Weights of a small transformer language model.
Size: 12 layers, width 192, vocabulary 8192.
MLP neurons of a small language model. Each row is named by its layer, matrix (up: input weights) and neuron, and shows model dimensions 0-191. Each number is 500 + 40 x the weight over its row's rms, rounded and kept within 0 to 999. Numbers have three digits each.
Before each neuron's rows, "fires on" lists the tokens most often at its 100 highest values on Wikipedia text that the model never trained on; "fires in" lists the words (lower case) most often at its 100 highest values on Wikipedia text that the model never trained on.

fires on: " as", " a", " As", "s", " to", " A"
fires in: "as", "a", "to", "s", "the"
L9.up678:560505453509474521487515454460534525444442480573513474459509488501437527448513513475558510500479468542509601511579567522520504528445418493437534551566523580499531482566521477437471473465532519460501430511505558513430510554534484574470527489449545498443585536510480526462465452532517457557514544418538490500466519534461442474474547405511531485503551457493469451488538571506476475498536459497474494590531533504494512517456524567472510562532520477526552500488484499530491406576545558539483481472492441486448471448519511468522549484455515504447503496412456481470553509568529496502

fires on: " the", " his", "s", " its", " The"
fires in: "the", "his", "s", "its", "their", "a"
L8.up404:508446511485466510520524533538544496519462528525477508435495550502549440532509438507507512438520572476517537471526543512524520434518522504482539485514466533571455402527535445516478425507511547532511447564523476494448552513465492563494480446461445488474493468547475493464524450560530405541524539512545509564484544504472476567461552539461490496498466527448447465472445468521461418547493478506471500518486482517501457461500476437537449525546469528501560466572437478457479512499477529457475447648515528536464515497561509477596515528430495519488562383495482490573477556553508520516

fires on: " an", " in", "N", " and", " since", " his"
fires in: "an", "in", "n", "and", "since", "his"
L8.up924:487506487520629403472507488476557484448430443550492473584482483527498467447488494572469524561533497433552504505472501440522567542462482485504583540466498506503502520588446509521482538489511518493497465523496485483500561497449525505516471530495490560471518547478580508496531474540477476530519443459460472511577501501459449419456468513489494535589499517519486494505501484552471508452479443527454490534527454539485475472477513500444445564518541560501499443593549516513536482565589501511560577473527573482518521469582459531517532593435440502567546518523526492498514454485461512534

fires on: "0", "1", "2"
fires in: "0", "1999", "01"
L3.up858:471506453492515524524519502523505512497565522540580524550595498504463436521540531467478465530545504530463497473463543528593511440548516538514559494446555517477507435541439442491503479546497507526502437554453493587412493498502548526468516513460573444487494539529413501532462480589531551561509523513507494515558484503470472498483515495492447518473565471477482494537561460576452508559495559491511419524471569521466487493536518515559578516515523532482490406513433485539503467506557462434477445556511517476514453521548526534450450449493514456570538531569541572488552508497433510536

fires on: " was", " a", " as", " been", " started"
fires in: "was", "a", "as", "been", "started"
L8.up371:494540560483501497428510512550497525543484507448474511518424481502484435460539406500617443527558535590533532495487497520513512461516507451473445516378427478506522571529464448431549514535485452536482502523453517576495542474470470553545511486597478483500484440512508507478529453462520497506489503513443538451482544536493464531532562501564513533504477566495467453583506532516440539474450525428532447473494590503548486471415494503460569465520456522490495532494476480533471488446530544476552485465541535447548489488486493490473527522495437543540499525499539547503585531438506566501

fires on: " and", " most", " of", " very", " more"
fires in: "and", "most", "of", "very", "more", "to"
L8.up184:569592493553534512505467508526499510538582434495475553484496528477499488470545576480565514536533534544477528522479461493506538535534545503465506454503480500532462523438531486484528489529485509455518463454555472536513555509448529502519469532489489507533428453539541480544472509561463526517533502524462553487488497425486515447564485456468456523513567636423524477494462549444476520540489483528496428465407519550505536527445377567458472530511528473535510479587511503501504500506525526562577503501500521412502466521449498537552487406484522532426461470469484492496508448420473430522

fires on: " be", " been", " being", " remained"
fires in: "been", "be", "being", "remained"
L2.up150:461534428557509473506457536468514552477499512502483508501547536492412509543561553519416440528489491478468523410523485546506507545521482457410546416492517477456549537503538557454470488564571541461488526501524496488570490543549503501574518521404491493465481535434489516461481543526489496472537553433453522433516453520516496501480529467535520514479448520442529466538396441493451529535498427517532491421504482547528517439561520433514540496485524559497483493524458482431464460480484583456535538522544499463520503509387449577526542526500474540520504474523501533462495467524548518570

fires on: " with", "ten", "with", " which"
fires in: "with", "dorstenia", "which"
L8.up363:501485465542458515473526466568537494538519500463461488558550473449494483478549556497549546534473476537515489498474542521511485520492465464483432471485503537588505541503435519490440477468475450541458470544469512532476573572461598522506506507545517460505466421470573573480538493560459449523425462518487547504534476430429493453506532529571450512499535471531421547508452505493478504546455486491530468506390542489490491517457535498487479472495453535434470582494526502464444409484508474519513548499437498516444462437505560490418478434448503488542466520403473450452468520537484431535

fires on: " of", " to", " up", " on", " along"
fires in: "of", "to", "up", "on", "along", "at"
L5.up271:540530469473471493441533549526474487520451588515503522489472518572553601521595537486451494589555519515500537496531525520514523456497579444468472449481471492546461500502532539471462548559474477554460493477487489452565488478545488480532426520492552484570444502428470509494478526495503508486517549498504495475487474487558581493511551542531440448475425492503437498438509555526468510526518412433537496479495523454520520478500445489499550503478551533457451593452441480520550528589462490563582553491520542496540456467560473430475514524481529493547454479488571461475518494586538502530

fires on: "3", " of", "2", "4"
fires in: "of", "3", "31", "36", "30"
L3.up769:479572535466471534492414542512558482473481479499469489534503563480472483527526516497529505533629457494495433515500481474527524469448434490525473521487498512507473530551553387479424495526482512481508544523505515540587427526515543495487465511479583507381441603450516444522460453481564530473540516483552560445560473483517492508420476521521496567461432462516492435464420482452548535449471542512571480493500525536460539401466498505459461477552495455484499546511524505563510447506514497474475447541424524498509456525513504509475509493543501497531525467492533592503518480465496480457

fires on: " of", " with", " for", " by", " from", "ul"
fires in: "of", "with", "for", "by", "from"
L5.up631:470525512473442535470509526507510587549533460461548547485504504519418525467512449430452515539522559542465475499530515525509533516435442495570464467494532563530534525555476513491525477526486462538480508526485477463481504530522518584574534504486550459552524445484457498440461462558477479535476489486407506430516504457530524421507552447477473520484561543481571520482539528585462495468461507486554548575483481548498543547515533473492484563473466482420430515447454505546484444460490521465544426526555525451560506517457538529480390488492562587454488554532536436524483513497501558537

fires on: " is", " a", " was", "ar", " an"
fires in: "is", "a", "was", "an", "bucharest"
L2.up929:462504479432427572540570475582519453516439554479459445517463441492478533457461534429484539535384522515506514476502512463523479471486472467544514460451549483470421492510425540502563517460473504466480458545478501474543495586460490540465531531486496455521465535560503480478482424512559426491509499512475483589427428474455459475509480515422473458558489457603509482484454483493502503496398584457492447513513443482499501539478454502462516516512471545450483485499488441494456544512469519566499503503473561530496477477467566487518515500484504568542527467489466439525569456517560515554

fires on: "7", "6", "1"
fires in: "7", "2007", "6", "2006", "2016"
L8.up245:584474469461482377582467490573544486468519486508482481547505516426540602523510456503454453488553516503470500491493517486470564447423486513558503489558506535463486509522465474540521459625523560421436524544571529549438466488458541545502569524490491521453479487547509425493543527563529530493415525474521573477480480500475511517426496436463473466480500456476480449532479519487501498489504480488519497538555486492559500554514512473415504506547532565570525453524551461511575446442519464474473475548481454526565486483493485539538524517504464483540492461453504456535464544516475560516

fires on: " in", "3", "1", "4"
fires in: "in", "3"
L9.up623:549539527512489474537456522526539469464475538502459535492455507503470481508498477558518475482516529490467476488432460479419445563460527534497494507491537531495588513432470506534540471541535497499554475449513485499555569504496486490489515483437493596509525560558496437484566455529545464459504508505444411517517495455456532476457486481449476528510511471550496484617473488421493500500542517481496556581457500495492527552527511566555452562479561530485466541554565469490482490499483473535551502510529633499558468458442444449501511437510498486542469526475613558503552548510514590434

fires on: "8", "4", "1", "5"
fires in: "2008", "2004", "2005", "2001", "19"
L2.up701:541494529533512491490413477470472532541481533537481527504547524476453520523467472474506440546462408475458478435466480504509523531439446505470459516540539460484529524524492512533563452521545517461474487464523491495490570422464499483547539578463528482516493507508562544474536462520488476453389531453517480486438499463460534512603444504494534540452519418543468574485522484529467551582567455456482482544427462466555516453475505480509544512570563482456393507502562510511531515519478462492518459512483528417512521481473472436492459482501485576613481547524566530485474457499517451449

fires on: " of", "ing", " be", " life", " having", " death"
fires in: "of", "life", "be", "following", "having", "death"
L5.up517:479518522496561525499581556425515520445550448448518448486486424485444485505524496602537480514480495547535484517605462504501581550510528524453576523500481581502518558476489480505558494523486492460493492470504503503467457477528584585510505530491543489512481544535520514505507479544514556510518450480470480460578441444563503521501427501519481491463454454475424531592495450451456466441509509492425513447504526556461556487534495531519488501501554525512441536547459480533421539481493594492573486493569511491485469508511527499461561509540519425537496549500434465513524452427471492571

fires on: " there", " There", "s", "c", "p", " which"
fires in: "there", "which", "that", "hosted"
L3.up944:442481555507517477495547414539505460500508536436480508562568515445487474498431455488481479492423537523518479488526487468546505509482511446499488525528484567514522474523493530485473516489444441510528485572449493455582524500616536496475537517531496482560446586514541478505539407503476456574586478425494439511597508517505497520488455467575509492483526504513451501569576466509467552522487503506548494534564476459456441505441458579537450551515519467516567501522463435533448421548504513498488597496561492536477526480516529531474485468543516414526529494509466475555505495451538470526

fires on: " first", " his", " known", " signed", " her", " named"
fires in: "first", "his", "known", "signed", "her", "named"
L8.up318:521484538487510482446523439487528516522432527468488486488449557510470523478448481494503513573478489397421507492491516529507500484558551471520468495541448541516460579505476434492561513577539496512482464510485540490512482515479540477497540507525592535500463500474437514396518502471538561547482484484538554484457543510429446462480495467449439519470441528502503480483519508547427523529501480449487492498504572468537549413505546517544494439411564578549512458559450571512494520555494509536451494520504496494479482457483575448536536587588459508455480478516509549625488518546494503552

fires on: "0", "cc", " footballer"
fires in: "0", "footballer"
L3.up749:513518542493550527494535441494503555554573419515468548515530543535544533484538546537488466536500532461437505455437434481588450526575536449478451514539477485463541508528452443424519486515499505500546483526521556571427504529497550420483526510453450437524489516450489530447445524484555482526464486507515516480451550510441543487487485487554467543521501482479548501550454470453506466492455428476534439453476556547496456457502387513561547558421541500445519423430463495554469486506477481547516481511446571496517464557523495506497505533465439424454517567499561504475524478526467488507

fires on: " of", " in", "ol", "e"
fires in: "of", "in"
L3.up824:506539444570496500574448500544565466420526506466525500527470594551442474513537554567475533493506533523489526522504430539505528538445569516492546453425532453498478534501508554581547499477483539523473501514463538501480501470413479499510520491576437501557495540434459482511492499528475489521400553540500459435528426495490561528476537456472562511511489453457550493532470539559474468436520441490542482498505468534392519536517435486439538524495581456494450493551501503457549505462487486517527480458543462479509508479486461526512510524451519475441526507418495446382499531552496463533

fires on: " of", "ing"
fires in: "of", "during"
L5.up243:517515494591475443515499477490513510538527547473480378561575566472513511463473536572495481591546535503519521544538479477534552532432498485510555519466511498508521473508523462521455570525504569440473483497395491441479526467435507446505459529439477500529531477483500543409476471462496535518471496535537508535429504465481438487502498496535471467503475524488524493458501517480476503498502403493523476479472484513441585523473510529483508560506493387471520531535436528485483476522508443588468569455558530482586474496533477517420500491479554411522554482484543453431555508463441479464

fires on: " The", " of", " the"
fires in: "the", "of", "my"
L8.up724:468475543488433471400537558464465499442521443523497494503534544568540515447502479527496526513563510532438495536562551527531478527519574496549571476492442496439456502527486513475497540463519478472454435527496535434480433599554561497487538491502545532497459509470446410479542463541485506538498502462457453486475433428455417537470545539504529489486484371511492487488467510460550435474483475469468464512488455511494481512470514576523477484563532521539497447488517523522495513567550469481504503533483518479525459468518550512526545427540499461461565470504440415581474405550481492486

fires on: " in", " In", "In", "in"
fires in: "in", "informal"
L8.up283:528537471573522506499586478485505473511537426498498501475493508483478442478386512505619480528550527541470470558529528446523517522577467532504558475526483532486459495444444488467582527457588538535534546482576495529529554603488539539484494509568561477476550454498473475482535497526469426472500535502458508552527528487494555556502475470479466510526506538470476530522537471518554490500540539462571474486526493517539474451485421495533430537500529513466471575560475494534534502444540496536525455563447431458539454551516508543517569458490545517524545515463539435447508513496459560420

fires on: " was", " were"
fires in: "was", "were"
L9.up505:460528510481477495513501470536439543536495521466505422483463507518475464554514427474431618511515476524477556528495518616515494528525584442525503595451482555544496512513489507472466534539479537481551472500513515483548499453498511530573513474580477555511469430464527521455528564521446498512525537485514502440491503449460473510510499499533518489488455435447592444527464546450531524453516519534481515446537505549508561449506491458424557506569459644517490496505488453493412523465473529498504448573536535511525523435545505478492505515475538531557502481527565574464474501470545505458

fires on: "9", "p", "7", "8", "bre", "6"
fires in: "9", "7", "2009", "98"
L3.up742:416535457486511542540487563576533534453528498428458578439557501507607539468582456526437545573533537529485530534475505477457490432473406475500453481588486460472479518495483506531540565533453524459514434503592514522472513540501542506429491471453467543472493520469491510524536489491459494488511484509561531523483525458480475483486490429464478500465527406478520494476469478465519565447438446501455455492477559537541482536479542523556466565547457489538481524484494453511474397431499506467583471464414455545560490454525546469471508489526480526543471531542494539501496525517469501505

fires on: " is", "ly", " are", " also", " was"
fires in: "is", "are", "also", "was"
L9.up350:565475485476428562565544559460488479476447471540539492480559499544451488508440471481480491495471523480432483524474496458456457550494506439443548513585576444482471512499539460514476510514574502474473540557507457445486470483527453624490534525532438492516540495487521505434478549462540445547527492541487470478438546457529530537490483482508501456502536540589580487462466439583502579461439481561501484447552507509491544477486510524410521601461521518513490460517430498411507477522491536493501481562494507448535515481476534558519457543500542524463551556483486534483463424538484534501

fires on: " her", " Her", " My", " your", "An", " His"
fires in: "her", "your", "his", "my", "an"
L2.up206:525455535475509521475473517449522552491439587543426561467521584460500510593525503463503458526488487504429501528518501507576474505465483477476580482524523471540531467557524482487530474550506459442478427504462438533517458533473486424490507478512484507487502526543461508531492475618543469463461536444475510502513457496556455522487483497400531473489485458507497437483521480499512504465491497507512416519506451481444465430534520542518456484515499589483496538538483456590457496585497461527419506456580614498452488461576472490503442538420521489490540435451543545509513481488456541493

fires on: " of", " the", " at", " de", " in"
fires in: "of", "the", "at", "in", "their", "s"
L8.up810:532502493494466497495604445386511446517518469490509500537492510535526555519521550533508519445546474494487588550464600485460519482496515457515469480503449496468483492490418466450583515536528516513499500477490452499524504399478451475468477508513554548457504570560493522517577467501519538482413447460444520454496484524461573498553455507443461493474512428498487542504501485410524422440485478496437530526478565555555497483417551509511471570442450499501528472537474463536516494526557480565485515510499597522550545446537426475481502462531505543480530478490513494544526526428479528451

fires on: " in", " as", " of", " to"
fires in: "in", "as", "of", "to"
L8.up451:449434476561417529441512490517489486505448502526495499557502546551534442507531489543451525535529433548512545507509529517443490486480534515501550527508443519469485501563486465475520468506515500566459448489527541590464528542452480550481474485455465478503497513505480508447538491501466462557484425407550525534507450510550496501502399538483517491512502439494444441557392522480600449509550507438536585513467525578579556508487488529489510553454437462445487518479465430503488541488592523491558490541569502484461522515478425510544531538557484529533459523486500487554522588528526529511

fires on: " an", " as"
fires in: "an", "as"
L9.up377:409507381531496508458560474558488446454430462515575492539490524496479472513462575538432549472546497438467486496534520444506527533558519457493528507521489533495473539499551522492450466476459493465528454486543540511525520538502500530492543482603512496546538483488482485492493455483455411467430485542467515490476610506511572419444458431517556545523526392480525486481552443479480593450482465515515475552558484450535529467493522566459501577433525533530555513503463498530466504484516504539490469501506488485466524467520492423541544552448472508532475433477487544465492564451519476490

fires on: " of", " in"
fires in: "of", "in"
L3.up372:519439544474507496530500495491471551524540534505525503460453504523456458478470502560462543497535586459483494487498533485538480515446544470566466483442448486481540474510443438439479518442525543601467476541496568472567454411588519461499485530436525457521504557421509505463471476473510501458467501416496491511523464514516488431390505544562559514511482484528448448423492468465531545466538473523475563471481491483520554429436487523534495532453509521504415520491530504542475520497489457504570495503483586457569507512510426510587457530542530534512480514528533521499446408484575484476

fires on: " as", " of", "op", " considered", " species"
fires in: "as", "of", "teretiopsis", "considered", "species"
L8.up824:419480450545544468554402578487550490480539597588457560539520470507548566481467529470512464524534502557496502505490493507458469551541503542533503459444525510507487456537482498512423455460432452517513495438482519525481502475514522507468453452485442531512565462534486595516436495453490530483515445413514516449523481606516417535449466419533511538541437531495513567460381545465539439425544541471454500524546471488535500520459538521459449456514548523524514513470463494508455504521525513534559534532470464506480544463478473515505486496552478446519459460508501451520448505501498511516

fires on: " was", " and", " is"
fires in: "was", "and", "is"
L8.up284:522511545452544514496541579444471505528435562533513532491476445493507521451535533537540530502462538431541550533554511491460518499484471552470591440477423549542487471475571490533518506584524470460471522556534491544388462509472482537521502475470490514512435478564380487459448524587525471510497456462496471477480484506522569518495507460495492546530496525526506458509476481513581538556423482535494549451504440527484520509592461478474547424563502528491524517467539570471521482548558531504463517508506475420526438468546525493509491528483548464428443499498515535422503469546531545558

fires on: " for", " first", " of", " known", " term", "ed"
fires in: "for", "first", "of", "known", "term"
L8.up681:465463490440487418466578437497493504487517496508464454532532487480493422433453438555543497507558548471500554499564510461530522533494477546580462484486483404514515541556523439495490542432455498494476473548472523508514479592487495557503411489476440478516498481503508520446495504521570555505488494516481439494482479497463489496566517513484473507566492470509544497478506508498458480455466523535504525508433487522551491529476539511504401449442505506501548474423507500431485497482458518546554459591492604455515531458429545578543415424546485507454510488586440538501479512500420458502

fires on: " of", "For", " Chief", "or", " Portland", "ur"
fires in: "of", "for", "chief", "chiefs", "portland"
L2.up376:472509520415372537462489483496491410539500563551454462493484490494497518541489533599567459577588518538522565563546478512506469518479460507572441484491491575489554487515452462483507521472542523455560512458482466466579447593521450526504530573425589484461431499538456470490481469458480421566471490534521510490511507457525437489504484585516516532541466526552528584448513511431437467504503505509476475468457512577490442486494510509533479607515534468531456498505473532465451500511476470479542465546541513498500468568506516475492476506502482456502507513488494463488484469471525476496

fires on: " is", "n", " was", " Turnout"
fires in: "is", "was", "turnout", "kolmonen"
L2.up946:502421463472449592514538496559494422551442555441460440479477420483519505452459451400532552531433520515500521511482527459490446509498511444515509445514514464493518526458470525527534530462500474512460394498497540506495539523451443519522451485475479517551414538498516510521543412485520523507495488526467464543484433473537518443481453490424492495527477376585469466525471563473479505568389526493506522538424515465506521543487477531426481522489495517538475478506488476513488597472445476521473491528420537526541497475484500524531452515531519587527461448513471473514560481536523494515

fires on: " in", "1", " at", " under", "0"
fires in: "in", "at", "2018", "under"
L9.up403:594510559511521444494459476498518434466449490482524484475500501507434474514468469510533453484512495490502460502488530486491536546539490609451477506512462528425485511496498458486571476484542449489452447440474498483562507457502521544486507500510600442571398434506508555435555504541519494504472517462456509519463518579503471573498545557545521496491474423474510484478459491452519560517511530462468529573522504455436500476510454635485513441454557524440499498451504524562480549511488479532515479528502566409528455438527492519481513441528479517476480537480478530445506537618475548454

fires on: " her", "y", " his"
fires in: "her", "his"
L3.up23:557463518454542520473512484412556537511485557463484543447550508536492540507519488486564486517464545448457510480487503485526526469441448403499530495554446499525457467510475451465596525519551484433456484473531511482489508514448506469490485477487530446470471511525489555486483440574555441403459522470494535477565506441501537465503512464448483488531532442457544531557527481478493561456485429484478443481440526507485610491487572524541456534545483539514504549476472570615519503504503581446450509523481555525447453524480460444452462488483495445530499529519518517568437511461406524504

fires on: "0"
fires in: "000", "0", "00"
L3.up266:452561521502452520561469525523531516490487491470539471477487563540475446426543504494519570527556541462495520532519489519576450535520539468526484525517482412526526474530471502466478487464463442441565510479476454527487488505496484442510444469531587523472453409495507497444445404473502523466476492558509494484462456488512482519494497486541514494510495555466484427516499423506463509435474541510488509430492538544542537453557426489547500524545533488557468512451497493500446518534496467528448320446488525484509460547576553543541510508491533473519538546521613508455469427519535529460

fires on: " and", " of", " about", " in", " after", "ing"
fires in: "and", "of", "about", "in", "after"
L8.up530:476569499564515455432446439518507469490513476440485518512499565510533469498541445503490551530549458472385504483494452474567545509538470490451532444512527474462423540514558496556465477484480465548514524484504458466506492576471413482487470485519453549472437405592477564502492480529479582530470485487507487533494492506551447502524494499510426510520450470438573515510458561609479488506459454489568456482455494545471471522515465548490470509498453530445522482537510495489482567541528507487555495561513468509525503453592531511502594449496430438555532473538521437536524487533481538541

fires on: " at", " of", "c", " outside", " near"
fires in: "at", "of", "outside", "near"
L8.up328:536617544583396523526510524541521513576555483430476464462558478479510503501436517553464489481524491522555510511460564523469482536514409544434502503510507525462451525510499465499461491508543436499525492399512477461517488509469465436480450519471511524549556460512485541504525440470517480479477454478540522511529479514542535513448454551471498475471449541543499505550457438494522505516572458446507508491433475497465558481533432527508463494558505465485495563466517467474558478497380487543560481499515547554534520519536479501557464551528564444482455464486469543458484530469516640537

fires on: " which", " that", " who"
fires in: "which", "that", "who"
L5.up408:506531500473564518499419481518543553539500525559431447491606468499438484445493457551515503437502516507543494465526533502486473461433479545555482451418474513504476427530393463462510463483486481491446533545542469467487485531500519481465506524531459522551519508572486528528511475589542479413430479476541521492548539456513555534520557376523426484452522512507535512544472504466470508458461514514476503444455567470515534517500492581450562466485508515493526572477480557512523437499541533463459562495481521516533492501534499525505515472513554530509451638512526521509500551531518431547

fires on: " February", " January", " World", " November", "0"
fires in: "february", "january", "world", "november", "march", "technologies"
L3.up920:561490448526464579511530460507430453538560504578463494542392478404422482508526488494525475473490476569480562514493460494511421546527529533493504535513492433484513550477490490496530475492469519523554497490495466515492562433557556538440492509480504493502567484528475548520599495494505570541522530488468526449559570478559493462469484591543518539492560472491573456422471417492511491502526498520519456487511517481455486475459458534514419503527504455490535384486504493497433456500563489462471511496474523565482458519507522504425504444502491516468617485504496503497572473520462533546

fires on: " work", "s", " life", " song", " death", " activity"
fires in: "work", "life", "song", "death", "activity"
L3.up955:501443522523499512566497497504477484397523530503530472474554458513527505555470468520512417474491509538476528549548432574533504521513505502471554423437411547521618529457516541476489452505518510489503547571523481440506492480504530514519455426411483547472504461569543570501491549510505365484575537497502389473535452515513549497449509461471520519474464447521488498487520461470537456500471506486466492479505515522513446432476565583481502489474497479546499463496410558499498507520484456472479444529554545525503491554529551477515485510519569547581538522495459491475515494453466577524

fires on: " which", " it", " that", " who", "4", "1"
fires in: "it", "which", "that", "who", "1944", "she"
L9.up667:480511458522555507527496440532490553495515486515496476505494509509467468487527583578455501457443476520527498503581477512492432457538529535459494468436548519476528533486449476431459583481421485486500521556470517493443506477468499481526531453423423496528445493537504560559500510542454537491523519466557472500542475618502495516579485485547413550507485470534492465526514456491483489554504503468523509546548455555509560518533526493465473505483475558457624513502488503447525564587413465383494507506529490456488546453502496486509577532463469576471418525498442512523536486468541475476

fires on: " that", " which"
fires in: "that", "which"
L5.up43:553384421467476499432479412491516536525493534537466473477513592512505513482497469524433546459499554568570509453543446488473523508542530544547459506516481509530507452497435517473427568502497436477452552565434468457506535495495538535501572485515477462548522474528522535536539449543525486480464448430553499477421538505527503475519473478475443440492561453444516503540548555495466499515481516529524515474515497541522535512524528586538527543458494494464505544401537511474507438486562595482595462471534486544519533485538490444506550447542495533460500440515495443467529511571525499526

fires on: "s", " a", " his", " His", " more", " this"
fires in: "s", "his", "a", "more", "this"
L8.up37:541438588520504539540529526558506467551445527452467545550508545460585527564524465497506430519478548471460539464443541542503470537438431505478461448519456458516523564442469477547548411488535512494543512513518508456466551498499502544470552501524489452501452532485516517478476531450520488512484565470476528421472504447501496580456436511511510530501481559444431502527518453480558518527447531479455529498557472490476501508484445545513535549471481527481483468577464429516483418589467482601495465569442589528475520481544483498549487530521587431457521520530521483468466466486493465460

fires on: " is", "9", " of", " was", " son", "er"
fires in: "is", "of", "was", "son"
L8.up250:481467559492535517567494478537496485458442472500496484478476429505593475490498547509480491529536486542531509496526545468472507488480514516477542550482463536546480498551423498477574559498537508507465458477506488530481496527507441562428423576507480510529454403520509528481534561469475513523535409499470481495532444487536508552485570544461420491511456533461552420574499587486471490404503453464445496540445474511559534501527466496447444498509481495560521388469509489481450493454460521494530525468440619470501509466518553500546491545434542507594468469492550505534554505502459463488

fires on: " was", " be", "ly", "s"
fires in: "was", "be"
L8.up433:464466494493530531536506559499476578533427487495501506526533455445501544574467502547530489622491459512551446495529459496515507563551507517462548531497482443551523550436489545499503424497587487447477502530518529485502469492509452517505482472521489497515446553545467491533452557491518491439524523482504575497524481462526437460572502496506557545506488503463433475524436505459458537445503544452493434480502519545505568471496471396436512545478506624614424510475522489467527507503455596491584485540546512451475536512503568513500499489544521459470461459514505477546497496514506416464

fires on: " that", " it", " which", " only", " all"
fires in: "that", "it", "which", "only"
L5.up224:513506461540452550530518419445569458522436400535556532498485513499437465463570568514480502549456559522553615520550577439508469525524513493452502446492535475479508449525442447467483571464464475528441474549500512501479547550497557544484479492433416520493495393462504484528461476503516507519515502459559528494457494469557570550543529463521513465499433437510502483440497468522449483525473497487550520541464553503505518431522497489488522515494581549537568479489503484471548515467500588537501452443559511516480550486549468488477483482575526505544491518395521453475508527481490507535